Weights of a small transformer language model.
Training: a variant of Muon for these matrices, 1360M tokens, 11269 steps.
MLP neurons of a small language model. Each row is named by its layer, matrix (up: input weights) and neuron, and shows model dimensions 288-415. Each number is 128 + 24 x the weight over its row's rms, rounded and kept within 0 to 255.
Before each neuron's rows, "fires on" lists the tokens most often at its 100 highest values on Wikipedia text that the model never trained on. A number after a token or word is its count.

fires on: " of the" 35, " of" 6, " G" 6, " g" 6
L4.up710 [126 139 141  80  89  73 140 107 107 151  74 120 143 103 168 118 133 157 128 147 130 114 151 121  95  96 146 188  76 106 132  82 117 125 158  96 146 103 139 131 129 145 121 143 141 136 125 146 113 128 138 108 138 131 147 152 126 104 154 191 151 132 115 115 165 106 125 115 124 142 138 187 132 106 157 129 132 110 142 105 111 131 113 129 155 186 143  89 121  75 130 157 123 163 142 120 113 104 148 155 163 131 110 117  97 123 103 187 120 113 108 115 134 154 135 172 130 138 120 129 119 120 120 118 131 123 123 125]

fires on: "2" 29, ", " 15, "–" 6, "as" 5, "ap" 4
L4.up1537 [143 141  80 111 104 129 123 123  77 107 106 105  93 138 186 127 106 180 123 123 125 120  98 110  86 137 137 182 117 148  82 120 133 122 153 148 110 141 109 166 125 146 138 122 160 162 135 113 131 133 169 152 129  89 152 149 151 109 155 119 150 120 103 126 135 118 136 142 177 122 153 146 119 108 129 127 112  84 147 128 129 116 131 156 103 159 147 126 143 147 110 173 105 149 115  95 101 140 118 120 103 138 127 128 155 100  90 126 184 138 170 132 111 129 144 108 147 128 128 138  97 134  79 139 136 130 118 131]

fires on: " M" 49, " D" 10, "ag" 4, " her" 4
L4.up990 [124 105 130  96  94 105 108 106 116 117 130 153 159 115 176 131 110  95  98 153 103 116  98 106 137 123  93 176 100 138 133 119 167 138 112 164  98 124 131 157 126 106 126 142 148 148 130 144 140 168 136 122 144 132 122 149 113 141 169 128 125 134 140 174 202 123 136 118 125 118 143 126 124 124 174 118 157 124 132 130 138 106 117 105 106 109  94 188 112 103 103 109 126 115 120 110 168 150  94 146 150 149 122 136 143 107  97 109 116 147 129 141 137 145 110 173 174 158 107 134 113 163 117 152 103 121 158 120]

fires on: "\n" 29, "| " 12, " it is" 5, " was" 5, "1" 4, "ank" 4
L4.up1876 [110 135 110 121 131 137  87 143 120 133  97  83 124 102 105 158 105 145 143 125 137 144 168  94 135 150 115 119 127 117  95 129  98  88 127 115 134 122 122  80 121 134  88 177  93  97 135 116 126 115 155 100 197  89 125 138 102 152  80 118 165 162 111 145 147 125 103 121  87 134  85 137  98 152 102 104 121  95 134 137 182 144 125 118 173 142  96 117 120 116 130 141  98 116 156 113 143 150 125 117 144 117 141 143 112 122 121 133 120 113 145 108 118 142  99 146 129 145 132  95 171  91 110 122 140 134 156 121]

fires on: " | " 36, "; " 35, " |" 10, " | — |" 4
L4.up737 [ 88 133 129  78 162 123  98 128 107 122  46 149 121  62 117 120 136 117 143 150 130  99 109 151 135 151 140 130 125 136 168 128 138 111  95 118 146 144  71 104 129 151 105 159 109 166 104 183 148 134 113 101 111 125 117 124 151 134 121 121 136 120  90 126 141 124 101 133 128  79 168 122 126 111 117 107 111  87 157 161 127 159 126 128 149 113 120 181  86 123 153 120 158 142 145 125 145 136 136 148 109 134 157 137 140 134 116 137 133 143 114 152 135 122 131 140 109 107 105 130 139  93 135 103  94 128 128 149]

fires on: "\n" 74, "ic" 4
L4.up424 [111 119 147 105 210 114 133 120  80 156 138 152 142 145 121 200 134 137 130 118 105 116 133 141 118 145 137  94 162 111 117 143 129 173 131 154 115 108 145 127 166 151 104 138 150 139  86 103 144 111 127 173 120  98 154 125  67 127 159 114 155  96 152  85 120 123 103 114 127  58 132  96 125 146 128 103 148 134  89 119 119 108 154  94 115 139 135  99 168 121  87 133 102 175 159 163 114 112 137  95 113 137 165  97 112 127 151 128 139 136 112 154 163 117 116 131 152 135 114 129 122 157 113 150 130  91 158 177]

fires on: "1" 39, "2" 17, " | " 11, ":" 4, " Vol." 4
L4.up254 [102 129 107  87 161 171 150 163 158 142 114 134 131 159 105 146 138 131 117 122 169 118 149  90 159 124 174 143 126 115 137 121 132 144 135 129  82 120 102 117  71 153 154 128 106 101 199 122 111 140  75 133 109 106 147 148 117 143 135 116 164 157 129  94 120 120 148  91 144 124 160 125 112 145 111 108  92 102 112 118  85 127 144 134  97 119 141 119 139 105 102 176  71  64 119 138 101 110 146  98 127 123 132 153 112 130 127 107 155 140 136 162 121 123 124  93 160 103 113  97 142 129 168  73 141 171 179 122]

fires on: " | " 20, " |  |" 19, " |" 16, " | ." 12, " |  | " 5, " | — |" 5
L4.up426 [122 112 185 174  98 149 113 121 151 119 115 136 147 114 131 142 180 154 121 148 151 133 115 142 190 137 147 107 128 158 122  97 114 127 105 122  87 127 116 173 100 116 108 114 119 151 138 121 108 172 150 127 105 154 157 110 138 128 142 107 143 126 145  98 132 129 157 138 114 104 141  96 128 149 121 150 143 129 162 150 115 107  95 141 164 117 142 132 134 156 110 130 150 113 153 110 137 130 102 150 124 131 121 105 184  69 123 113 157 118 112 158 140 155  97 145 112 118 132 104 166  90 107 129 124 190  78 116]

fires on: " | " 15, " |  | C" 11, "–" 9, " / (" 8, "; " 8, " goal" 6
L4.up1146 [102 139 133 143 158 159 142 118 108 107 117 133  52 127 121  94 125 159 140 139 131 103 130 132 117 125 133 128 157 100  83 104 114 142  91 121  89 145  80 141 142 102 156 116 104 161  89 127 122 124 172 131 150 126 143 114 128  71 123 128  96 171 135 125 122 156 146 140 101 118 134 140 139 112 125 178 134 137 150 138 141 123 110 113 146 144 130 150 117 125 118 171 130 128  97 155  85 127 160 113 141 161 126 120 152 125 116 146 151 131 120  96 115 154 124 118  91 157 139  95 129 132 102 137 171 130 114 143]

fires on: " |" 32, "\n" 32, "." 10
L4.up1485 [115  79 121 115  91 155 154 139 143 138 134  87 166 132 131 148 155 171 106 124  91 146 137 139 110 151 118 118 142  97 122 125 141 102 126  90 132 121 129 128 137 143 106 134 117 153 115 106 126 119 130  82 129 117 152 112 116 121 110 151  91 161 101 129 128 121 130 130 161 149 130  87 126 136 154  87 175 121 126 166 118 154 134 130 127 148 137 161 146 131  98 143 144 147 170 137 183 134 118 123 140 135 115  58 135 137 151 154 142 117 117 120 125 148 121  91 144 111 178  92 114 123 130 124 102 111 109 122]

fires on: "\n" 46, " |" 9
L4.up2301 [115 119 155 139 134 152 103 124 108 119 124  97 143  97  81 175 130 120  81 145 128 146 131  85 139 147 143 130 100 102 124 123 123 171 154 131 100 119 122 162 159 106 144 132 138  85  82 168 126 166 110 139 135  99 129 113 111 115 126 121 135 121 111 112 144 103 159 146 123 138  83 138 124 154 105 118 116 114 124 142 155 159 131 184 134 117 149 124 175 136 142 102 107 145 148 124 130 154 103 135 121 112 160 117 169 121 117 133 105 138 154  84 148 119 112 140 152 131 155 125  90 142  92 134 120 133 133 133]

fires on: " | " 21, " and" 15, " or" 13, "; " 11, " |" 6, "." 4
L4.up1937 [110 108 133 138 145 163 123 122 137  98 119 123 139  95 141 135 145 152  97 141 106 132 159 138 136 147 134 132 131 105 101 104  96 133 128 138 162 155 157 141 128 113 116 133 148 121  56 148 114 116 121 157  93 107  87 145 107 128 159 113 124 107 179  94 105 131 134 129 125 118 124 150 117 123 113 117 135 154 166 136 138 134 167 123 138 113 159  75 124 125 142 114 112 122 108 103 119 115 110 120 127 173 113 137 119 133 161 129 105  94 123 108 141 106 158 142 125  84 128 145 184 146 124  99 135 160  94 108]

fires on: "\n" 91, " |" 4
L4.up142 [123 111 159  88 114 185 119 122 149 116 135 156 124 124 149 118 122 186 165 139 140 146 146 172 142 121 120 111 115 105 108 123 120 158 139 136  87 138 112 129 116 131 116 112 146 134 131 106 152 144 132 146 189 110 146 159 105 112 102 146 143 123  92  94 152 102 120 138 119 166 181 135 145 117 118  94 141 115 157 150 133 140 163 101 174 113  81 146  89 122 155 138 142 118 136 154 141 159 167 145  99 139 130 130 173 102  92  92 134 115 156 102 103 116 157 143 120  97 158 101 171 130  85  98 138 107 134 126]

fires on: "." 29, "," 25, " | " 12
L4.up1424 [103 170 126 128 132  87 154 172 114 146 122 173  97 154 105 108 186 147 154  66 174 132 121 129 144 144 172 130 113 130 107 138 112  81 112 135  65 136 141 140 123 134 154 106  43 110 128 117 112 140 101 114 105 110 120 175  86 110 111 119 121 113 159 152 136 118 100 134  73 137 156 148 121 149 124 104 145 103 110 124 174 147 114 133  98 100 143 130 105 143  96 129 165 143 126 134 131 119 131 159 113 167 121 135 127 156 118 145 133  99 105 123 139 113 153 117 100  99  98 157 123 112  77 157  94 136 133 141]

fires on: " and" 21, "–" 17, "-" 8, " &" 7, " to" 5
L4.up445 [ 92 135 155 144 140 152 138 129 124 174 144 101  87 107 131 110 146  96 150 121 141 155 125 179 133 134 144 147 109 170 149 133 119 131 106 119 168  93 118 160 123 124  92 150 141 123 130 201 155 158 127 103 137 187 129 143  89 128 141 128 134 136 132 134 153 141 119 165 123 106 121 124 179 140  75 148  89 150 153 150 121 153  92 151 162 141 120 134 154 183 134 134 153 110 100 148 121 146 111 110 105 103  90 145 161 116 144 132 123  99 157  97 138 110 126 138 127  88 115  84 134 144 104 114 122 139 148 133]

fires on: " | " 35, "1" 11, "; " 8
L4.up2272 [131 151 117 112 181 135 126 129 100 105 164 115  79 127 136 127 127 119 123 115 111 131 115 143 122  95 142  72 121  88  92  92 103 139 148 150 142  57 143 153 107 111 135 120 132  94 106 154 148 120  91 141 141 166  88 149 122 123 129 123 171 135 131 134 159 156 139 143  97  66 109 165 116 107 115 130 109 143 113 106 108 147 146 173 112 189 129 143 120 123 165 128 130 139 117 147 120 115 140 111 140 103 133 187 122 148 113 156  65 118 114 136 120 125  99 138 119 139  53 132 125 118 114 105 142 141 121 138]

fires on: "." 26, " |" 17, " | " 10, "\n" 8, "2" 4
L4.up119 [123 118 166 130 115 131 118 154 166 127 143 129 138 138 123 112 171 156 161 148 108 137 123 104 143 165 146 117 104 148 158 114 131 111 139 104 121 116 128 116 184 160 144 117 157 123  83  81 145 122 180 120 115 153 142  93 158 160  78 141 125 130 157 107 121 143 126 125 122 159  82  98 113 115 121 132 118 125  77 131 131 119  91 147 110  92 150  78 134 114 128 155 126  99 132 118 136 125 134 144 105 140 126 107 133 101 118 134 178  95 105 125 110 124 160 103 149 136 134  91 146 156  98 146  80 114 147  82]

fires on: " fl" 14, " more" 12, " sh" 9, " less" 7, " f" 5, "oll" 4
L4.up1037 [137 111 110 165 127 147  85 135 130  81 156 143 108  82 133 134 102  91 128 155 128  99 138  79 175 134 136  91 154 140 121 129  99 123 141 176 126 138 128 136 142  89  94 130 115 118  72 113 118  90 112  81 115 104 120 151 121  77 121 135 107 143 168 125 137 111 100 117 148 186 103 103 146 107 139 131 141 180  83 145  97 110 145  97 126 112 131  86 131 168 162 178 136 178 101 147 147 150 147 149 126 123 100 171 138 160 170 122 177 142 143 151 134 109 159 134 133 131 148 122 111 176 115 152 147 109 157 118]

fires on: "ell" 20, "l" 11, "k" 6, "ak" 5, " Top" 5, "b" 5
L4.up2109 [149 176 146 124 112 161 157 134  99 116 134 153 162 164 126 107 130 119 130 111 150 145 133 114 139 196  98 124 128 124 155 152 109 136 189 150 109 106 154  59 132 143 135 115 145 115 101 101 146 115 126  98 129 157  78 192 140 132 181  71 192 108 136 122  99 115 141 143 112 146 169 165 186 134 104 143 120 100  95 157 130 194 135 140 128 116 110 151 113 135 157 129 127 137 129  75 133 111  86 182 106 130  75 106 148 133 124 131 149 131 136 151  82 115 134 145 104 144 145 123 124 123 135 111 110  86 108 156]

fires on: "\n" 15, " |  |" 11, " |" 9, " | " 9, "." 8, " " 5
L4.up50 [101 122 149 102 163 128 134 127 128  97 128 146 117 152 115 164 131 133 120 106 130 114 109 150 125 112 134 146 154  97  98 118 132 123 122 139  94 117 153 139 123 161 136 148 162 138 160 145  97 130  87 131 134 121 126 140 150 106 131 146 119 114 133 111 123 127 141 125 115  96 144 129 110 148  79 144 101 144 172 131 104 141 112 156 165 106 127 115 145 134 166 135 113 124 145 125 134 158 104  90 112 149 126 113 169  92 121 118 118 111 107 109  89 137 100  67 115 103  80 108 179 150 126  99 153 130 179 173]

fires on: " | F" 19, ", F" 11, " of f" 9, ": F" 9, " to f" 7, "| F" 7
L4.up81 [132  87 137 111  89  99  64 115 135 131 135  95 135 135 116 111 126  90 132 106 133 122 159 136 156 121 105 136 151 181 137 102  84 107  95 147 167 159  87 170 105 130 132 105 128 138 123 132 126 104 130 156 147 120 127 104  74 115 109 165 115 119  99 132  79  87 149 120 150 135 158 113 106 138 109 156 160 108 111 122 174 163 140 143 158 154 143 122 119 107 105 115 140 156 153 146 121 111 167 122 132  97 154 125 101 135 137 149 116 120 126 130 144 129 153 132 116 126 123 135 121 127 118 126 125 166 130 116]

fires on: "\n\n" 34, "\"" 8, ", but" 6, " rather than" 5, "o" 5, " instead" 4
L4.up2257 [151  97 116 158 144 126 152 102 103 108 135 105 111 152 129 169  65 158 121 134 127 112  87 132 110 117 166 152 131  96 124 132 151 173 129 134 151 128 135 149 116 130  98 114 122  60 140 140 119 153 136 148  87 184 128  85 117 165 120 136 155 113 158 153 102 112  94 153 148 119 133 159 129 143 100 120 136 120 108 167 127 171  94 134 100 131 126 113 137 105  84 147 125 152 130 117 100 101 106 135  94 143 134  99 126 135 141 133 129 142 138 159 154 146 173 139 102 112 117 104 103 169  93 126 207 112 100 167]

fires on: " m" 15, ", M" 14, " | M" 13, " M" 11, " of m" 6
L4.up1956 [129  87 114 114  88 120 113 128 136 132 146 146 117 130 124  99  92 153 122 130 141 151  94  95 109 120 104 105 128 113 135 124  91 136  76 132 110 123 128 124 102 117  87 120  95 146 123 100 145 108 106 108 136 154 108 120 111 155 113 125 154 129 153 129 182 158 104 135 139 124 174 107 141  98 141 139 134 119 124 158 120  99 153 141 168 156 159 135 112 119 112 132 165 126 111 159 120 178 131 153 123 144 122 147 155 154 115 133  85 112  86 119 149 143 132 155 157 139 146 144 147 122 100 107 113 108 135 119]

fires on: " to" 34, "," 11, " and" 8, ", s" 5, " was" 5, " with" 4
L4.up2029 [142 161 163 146 154 119 151 129 120 155 149 123  88 129 120 151 122 101 132 117 142 173 146  94 100  97 120  98  91 132 128 170 151 138 106  87 125 171 112  87 125 128 128 124 143 103 146 147 142 117 133 120 111  93 133 136  82  91 147 110 162 119 143 130 160 129 116 151  86 147 111 114 136 158 178 112 127 117 120 149 138 164 168 144 177  90  89  97 170 144 103 135 160 127 168  65 118 146 129  97 105 100 111 131 131 128 172 140 157  96 108 160 177 119 147 197 167  95 165 162  70 115 111 132 110 118 159 133]

fires on: " | " 20, "0" 12, "; " 8, " |" 7, "." 7, " | — | —" 6
L4.up1614 [122 169  97 132 144 127 165  77 108  95  84 139 139 143 126 122 176 142 107  98 113 121 125 110  65 124 147 107 138 156 115 133 154 139 109 108 125 154 133 179 149 136  79 108 156 147  71 105 121 163 152 123 166  95 151 149 125 121 157 139 132 121 128  93 168 135 108 174 159 149 164 109 114 133 128 157 150 122 142 142 128  94  86 127 143 117 144 112 129 125 130 126 106  99 184 108  94 132 165 157 111 170 144 151 154 127  58 130 150 139 120 133 139  85 139 143 153 139 165 109 116 146 142 141 161 139 114 143]

fires on: "M" 34, " of m" 7, ", M" 7, " (M" 6, " M" 6, " the m" 5
L4.up1565 [147 119 132 149  69 131  98 108 151 119 107 143 152  97  77 105 105 121 108  93 104 122 133 123 114 119 130  84 140 119 136 115 130 120  69  90 134 134 139 104 119 138 102 115 109 104 158 113 123 116  92 173  92 110 109 130 146 129 107 157 186 107 111 148 171 117 107 148 156 151 124 142 114 104 157 108 148 168 115 155 144  68 187 113 168 181 139 132 141 100 137 111 127 110 106 155 123 147 116 118 152 134  99 127 170 137 124 106 121 143 108 117 154 135 150  98 183 130 154 182 172  99 127 101 127 128 152 127]

fires on: " D" 22, " of D" 9, " of f" 6, " to f" 5, " the f" 5, " new" 4
L4.up411 [147  83 130 155 110 108  91 154 114 132  71 125 117 151 125 102 131 131 146 126 112 165 107 102 118 122 106  65 146 178 116 103 184 104 123 147 164 128 112 127 143 159 131 135 127  67 111 124 144 125 139  96  90 110 155 155 100 151 197 100 142 113 114 145  99 139 129 120 118 152 129 138 132 127 136 128  92 114 118 133 115 136 145 160 134 148 121 142 108 148  77 123  72 118 123 111 125 108 142 133 109 137 170 134 119  64 111 171 105 113  80 137 123  99 140 175 128 122 116 188 110 108 144 164 109 145 136 145]

fires on: "0" 16, "1" 15, "2" 7, " the" 6, " those" 4, " these" 4
L4.up304 [121 142 142  91 152 138 183 150 142 124 117 151 104 116 125 130  82 129 114 112  89 111 127 154 147 191 168 126 144 136 151 111 125 102 101 107 125  99 129 120 111 171 126 141  80 120 129 103 127 115 158 152  77 130 132 153 134 149 106 120 136 190  92 120 123 107 125 117 110 120 124 133 131 126 132 106 150  83  81 117 144 106  57 144 158 106  90  94 132 134 115 132 165 114 132 149 103 150 112 103 144  84 119 130 123 135 123  85 108 102 167 109 140 146 159 154 139 167 132 144 143 132 141 110 124 117 148 122]

fires on: " | −" 23, "0" 15, " | +" 12, "." 10, " | " 9
L4.up166 [140  98 126  69 143  49 114 158 102 126 133 153 146 128 100 151 163 164 162 155 139 142 139 104 157 109  94 114 124 115 130 128 125  99  79 104 140 103  88 160 126 110 134  92 144 115 120 151 144 141 144  99 112 123 137 119 168 133 116 130 132  97 149 108 130 161 128 116 100 136  97 110 112 123 146 147  89 118 149 152 125 109  85 157 147 139  77 178 105 126 120 126 123 141 112 144 142 140 127 135  89 120 142 163  88 147 147 126 133 125 103 112 138 124 123  89 129 134 132 183 117 132 127 190 110 135 145 157]

fires on: "\n" 33, "," 10, "\"," 8, ")," 8, "\"" 7, "." 7
L4.up914 [143 122 154 113 130 142 153 137 166 173 178 118 126 175 153 145 109 139  98 143 111 155 189 123 137 151 110 107 130 116 107 140 146 118 101  72 163 139 118 167 130 153 150 128 148 125 120 126 100 127 159 154 113  78 137 131  95 139 143 134 144 146 153 148 110 137  78 123 132 143 183 106 114 100 100 115 154 111  87 138 136  98 171 100 128 118 140 115 144  94 130 112 103  52  81 105 117 159 125  93 129 113 154 150  94 133 124 116 114 132 120 132 148 130 135 181 137 143 119 139 155 141 117 127 129  91 153 111]

fires on: " |" 30, "1" 13, "'" 10, "\n" 8, " | " 6, "\n\n" 5
L4.up181 [154  90 136 112 139 102 131 106 141 149 120  79 119 151  99 128 131 128 111 173 106 102 116 175 136 124 114 137 176 136 149 156 113 118 147  96 152 127 146 159  89 140 133 168 135 142  83 140 151 122 112 143 127 128 131 127 132 120 178 116 128  99 145 139  86 128 126 105 138 126 137 149 106 100 115 119  99 114 106 139 154 151 101  89 147 136 135 149 139 118 100 100 111 134  97 140 117 169 125 130 133 157 135 142 120 109 163 118 164 162 121 132 108 136 151 118 133 117 138 132 120 149 105 141 114 121 117 140]

fires on: "0" 15, "." 12, ")" 9, "–" 9, ")." 5
L4.up824 [157 154  95 101 136 108 105 128 121 130 143  79 108 110 125 121  94 110  98 120  96 160 144  95 116 146 104 144 150  76 104 149 129  99 131  76 119  87 156 119  75 178 148 119 116 124 121 126 139 163 156 121 111 140 112 138 138 130 168 116 125 140 136 147 107 120  86 126 204 146 121 132  80 125 137 148 144 150 146 165 134 151 194 156 127 109 154 108 136 144 108 126 172 164 167 135 161 158 138 133 132 147 106 114 100 147 173 108 128 148  74 160  63 116 154 137 116 115 112 129 142 155 123 132 132 153 148 123]

fires on: " | " 57, "h" 4
L4.up1156 [166 116 189 119 146 160 130 168 137 125 134  89  98 167  83 152  90 171 132 148 133 146 119 156 131 121 152 119 129 136  76 115  97 146 128 116 119 106  95 104  91 163 111 150 138 136 145 144 154 103 141 133 148 146 144 131  80 126 125 115 145 125  85 157 138 105 112 111 119 120 112 145 100 111 156 172 112 112 167 138  95  95 116 160 126 152 154 149 154 117 135 125 132 177  93 100 117 129 163 150 159 119  93 134 170 111 133 123 136 122 120 138 141 134  77 148 146 117 129 160 112 156 146 126 139 126 123 114]

fires on: "–" 23, "-" 17, "/" 12, "\n" 10, " –" 5
L4.up2121 [134 180 121  83 138 133 141 153 108 146 133 109 137  90 163 196  85 153 115 126 105 158 133  88 150 123 113 126 157 114  95 121  97 112 154  95 103 150 119 139 107 131 129 141 135 126 119 143 113 109 153  78 118 105  86 124  92 115 143 155 135 101 176 134 118 116 115 146  91 124 122  87 131 133 109  70 142 134  92 141 103 161 107 157 135 116 140 118 145 147 105 165 112 107 118 126 117 156 143  96 110 104 114 178 121  95 148 129  93 115 142 118 157 119 102 115 108  97 105 150 107 195 167 111 113 107 147 126]

fires on: "–" 71, " (" 6, "2" 6, "| " 5, "|  | " 5, ":" 4
L4.up637 [125 106 168  94 133 125 182 140 176 137 153 141 128 136 165 169 121 139 132 139  79 133  85 106 123 133 100 163 136 156  81 151  88 154 108 144 107  84 132 129 137 153 159  80 122 135 142 136 121 105 142 134 114 116 162 134 171 139 167 115 112 150 133 137 133 163  94 110  94 144 153 152 113 160 127 103 131  63 128 103 117 124 135 131 138 143 120 103  88  96  97 155 109  82 149  93  94 108 141 117 141  96  79 121  75 110 136 141 136 144 126 120 111 159 155 123 148 121 106 122 173 116 172 118 118 152 156 127]

fires on: " |" 29, "\n" 25, " |  |" 10
L4.up2014 [106  56 149 132  47 103 113 191 149 135 135 106 116  81 111 110 170 123 129 117 118 118  93 162 109 155 108 154 118 112 150 167 136 197 155 112 131 127 135 146 155 153 147 158 143 130 111 123 110 182 119 144  80  96 142 152 125  89 102 113  94 108 151 137 136 120 135 111 147 140 114  95 166 148 127 142 138 128 157 128 130 172 144 142 124  94 147 128 164 134 132 142 125 131 188 126 150 132  61 117 137  87 115  88 135 119 136 137 141 134  83 134  69 152 132 103 135 102 144 109 147 125 117 161 112 152 125 113]

fires on: "| " 42, "ar" 10, "ist" 9, "ven" 4, " Mel" 4, "er" 4
L4.up1447 [ 96  83 102 136  99 118 126 146 140 133 110 117  94 107 129 113 147 184 118 148 149 168 126  70 107 142 127  92 106 130 133 119 129 107 126 136 184 105 135 116  73  97 178 122 127 115 107 139 151 136 152 162 114 143 157 140 113 111 118 140 140 146 121 146 192 147  85 140 155 164 101 135 146 150 125 135 156 167 120 133 135 131 155  96 114 153 114 116 143  98 152 118 148 136 115 169  81 143 127 121  65 133 125 147 113 124 123  92 122 124 142 142 151 142 131 126 129 115 141 137 140 127 141 150 156 110 190 130]

fires on: "\n" 24, "2" 23, "1" 23, ", " 7, " (" 4
L4.up1551 [171 121 154 116 128 157 121 112 138 136 106 122 133 143 168 130 126 105 114 144  90 169 173 138 118 129 147  99 160 127 133 120 145 125 157 124 122  94 119 136 139 121 100 104 106 121 106 158 112 143 172 132 150 100 146 102 129 107 107 117 119 130 150 162 182 120 118 121 125 132 158 129 142 138 128 106 116  91 107 116 122 120 121 106 137 144 127 125 131 146 120 120 116 150 117 130  93 160 132 129 137  98  97 120 168  84  86  82 126 124 114 189 147 159 156  95 124 114 134 142 113 109 136 124 128 109 107 142]

fires on: "0" 28, "\n" 20, "; " 6, "|" 5, " |" 4
L4.up697 [197 127 167 127 144 163 153 134 184 109 159 137  97 175 117 100 108 140 171 133 162 125 101 144 143 116  93  95 138  95  87  96  97 102 207 112 117 141 147 156 118 133 105 165 164  97  85 115 117 147 163 128 104 138 126 126 110 119 144 119 111 133 113 121  66 112 111 137 119 172 163 162 130 146 114 107  99 122 119 168 115 127 159 137 137 121 136 144 159 136 119  98 166 133 124 149 116 132 125  90 112 112 135 167 137 167  96 132 132 112 128 133 152 131 129 112 139 140 172 159 143 126 122 132  99 106 166 146]

fires on: "\n\n" 70, " p" 6, " c" 4
L4.up540 [119 137 137 150 134 135 145 114 170 109  96 109  93 165  64 111 144 172  95  95  88 164 154 121  82 110 133 145 110 135 117 114 129 117 147 125 154 107 112 135 131 125 111  98 127 104 175 131 131 149 120 113  85 116 132 129 110 172 115 121 113 118 108 130 166  80 123 131 132  99 147 102 126 151 100 156 175 109 167 100 103 131 123 140 130 157 114  85 129 122  71 122 127 137 134 115  91 137 122 116 161 122 152 150 135 121  94 139 163 128  97 134 112 122 186 120 157 140 134  87 155 156 132 141 186 151 114 111]

fires on: "0" 53, " whether" 5, ":" 4, ", with" 4
L4.up31 [125 118 141 109 128  87 169 132 131 145 143 120 135 151 116 118 145 119 147  98 136 160  95 103 163 129 149 116  85 180 126  84 189 145 130 129 119 142 144 123 133 120 173 105 132 113  85 132 168 115 157  80 117 115  95 107 149 124 105 117 121 156 124 161 144 152 146 139 147 144 158 155 112 112 152 153 114 133 122 144 130 182 132  74 125 115 118 139 110 139  78  31 141 153 129 138 127 172 124 155 106 155 118 139 112 148 131 155 139 112 141  93 145 121 128 126 127  95 118 117 149 115 144 126 137 134 140 125]

fires on: " in" 43, "-" 14, " re" 5, " Est" 4
L4.up792 [196 140 158 113  95 103 150 155 112 121 101 166 115 189 134 104 112 157  91  93 137 119 124 119 151 133 142 141 125 122  90 135 137 118 149 145  91 105 125 102 149  99  73 144 109 129 130 163 129  84 118 138 165  80 124 186 116  98 135 155 147 150 150  90 146 163 138  78 148 149 123  74 153 137 113 114 146  88 129 104 125 114 146 116  95 180 127 103 156 127 114  72 158 104 100  94 150 115 142 116 128 108 157 126 130 131 105 159 140 119  90 165 156 128 143 156 139 119 123 110 138 134 155 131 149 127 148 116]

fires on: "–" 19, " and" 18, "; " 7, " &" 6, "-" 6
L4.up986 [186 127 136 131 143 134 150 108 122 176 118  82 122 124 158 137 142 128 124  97 112  98 143 128  75 138 147 151 127  74 121 147 119 145 145 124 129 151 101 164 138 147 131 162  75 162 136 154 126 137 128 114 113  97 147 130 118 137 205 115 135 142 146 124 125 190 114 121 139 144  91 128 142 139 128 127 153  96 104 157 125 141 114 137  67 113 109 125 139 122 124 139 148 152  98  90 131 145 112 109 112 107 141 131 178 171  98 117 117 159 130  76 146 155  99 138 129 109 109  83 101  99 123 173 139 109 140 132]

fires on: " D" 29, ", D" 9, ": D" 9, " and D" 7, " d" 6
L4.up1643 [140 107 105 137 124 125 133 118  83 126 125 109 140 141 115 116 149 118 118 146 145 141 142  92 158 123 135 120 154 139 126 120 156 148 141 145 139 144 173 111 147 167 129 181 147  88 152 125 145 115 176 116 129 101 113 152 147 125 146 138  96 129 122 128 111 118 111  84  69 121 118 124 137 173 126 111  79 112 149 156 104 123 121 167 174  96 149 101 107 132 149 145  93 140 138 132 122 109 113 116  84 147 125 156 182 148 147 131 139 147  90 161 164 105 137 110 146 160 142 165 151 138 138 100 138 152 114 121]

fires on: "\n" 33, " |  |  |" 14, "." 10, " |" 9, " | " 8
L4.up192 [119 128 126 146 122 145 158 130 125 109 176 106 131 122 114 127 121 141 162 155  90 146 140 133 125 123 104 101 123 127 114 134 138 126 111 105 161 146 126 112 112 146 132 107 113 111 128 120 109 106 132 123  93 112 149 116 101 139 156 133 132 161 108 134 120 165 101 126 111 144 131 150  68 137 102  73 110 123 132 111 141 123 140  97 119  77  81 177 121 161 141  87 117 122 116 124 117  85 130 126 138 152 156 142 133 138 106 146 148  64 139 130 136 121  81 103 127 111 100 151 181 120 117 103 153 152 117 128]

fires on: " or" 18, " and" 16, "z" 10, "av" 6
L4.up1905 [100 124 102 101 113  97 154 138 125 118 116 125 109 119 131 123  54 150 124 110  82 141 107 132  89 152 128 131 187  91 121 156 117 151 159 164 147  84 133 143 126 158 153  98 129 131 124 133 122 177 129  93 100  74 143 115 125 130 153 132 165 135 144 137 124 117  93 110 128 127 140  71 118 135 117 130 119 116 114 115 127 178 120 102 141  89 106 198 112 131 127 152 125 133 106 120 138 144  87  99 118 133 145 112 114 123  81 128 105  88 163 127 126 134 146 162 112 149 179 113 142 125  93 136 144 124 138 155]

fires on: "1" 18, "\n" 18, "| " 11, " |" 5
L4.up1808 [ 95 146 145 145  84 129 139  96 139 175 159 108 139 166 147 121  94 135 130  77 171 150 111 148 140 148 157 137 142 162 163 163 127  79 157 150 168 145 145 154 168 158 117 153 119 143 145 179 113 104 129 103 126  94 147 100 157 111 121 156 130 143 132 106 123 128 116 122 137 131  71 112 141 167 117 106 144 120 136 131 147 131 169 125 138 114 182  84 146 132 106 106 137 141  99 107  94 152 148 148 116 135 113 136 136 142 176 163 137 120 135 131 117 140 160 135 158 127 182 106 117  70 129 103  70 112 121 100]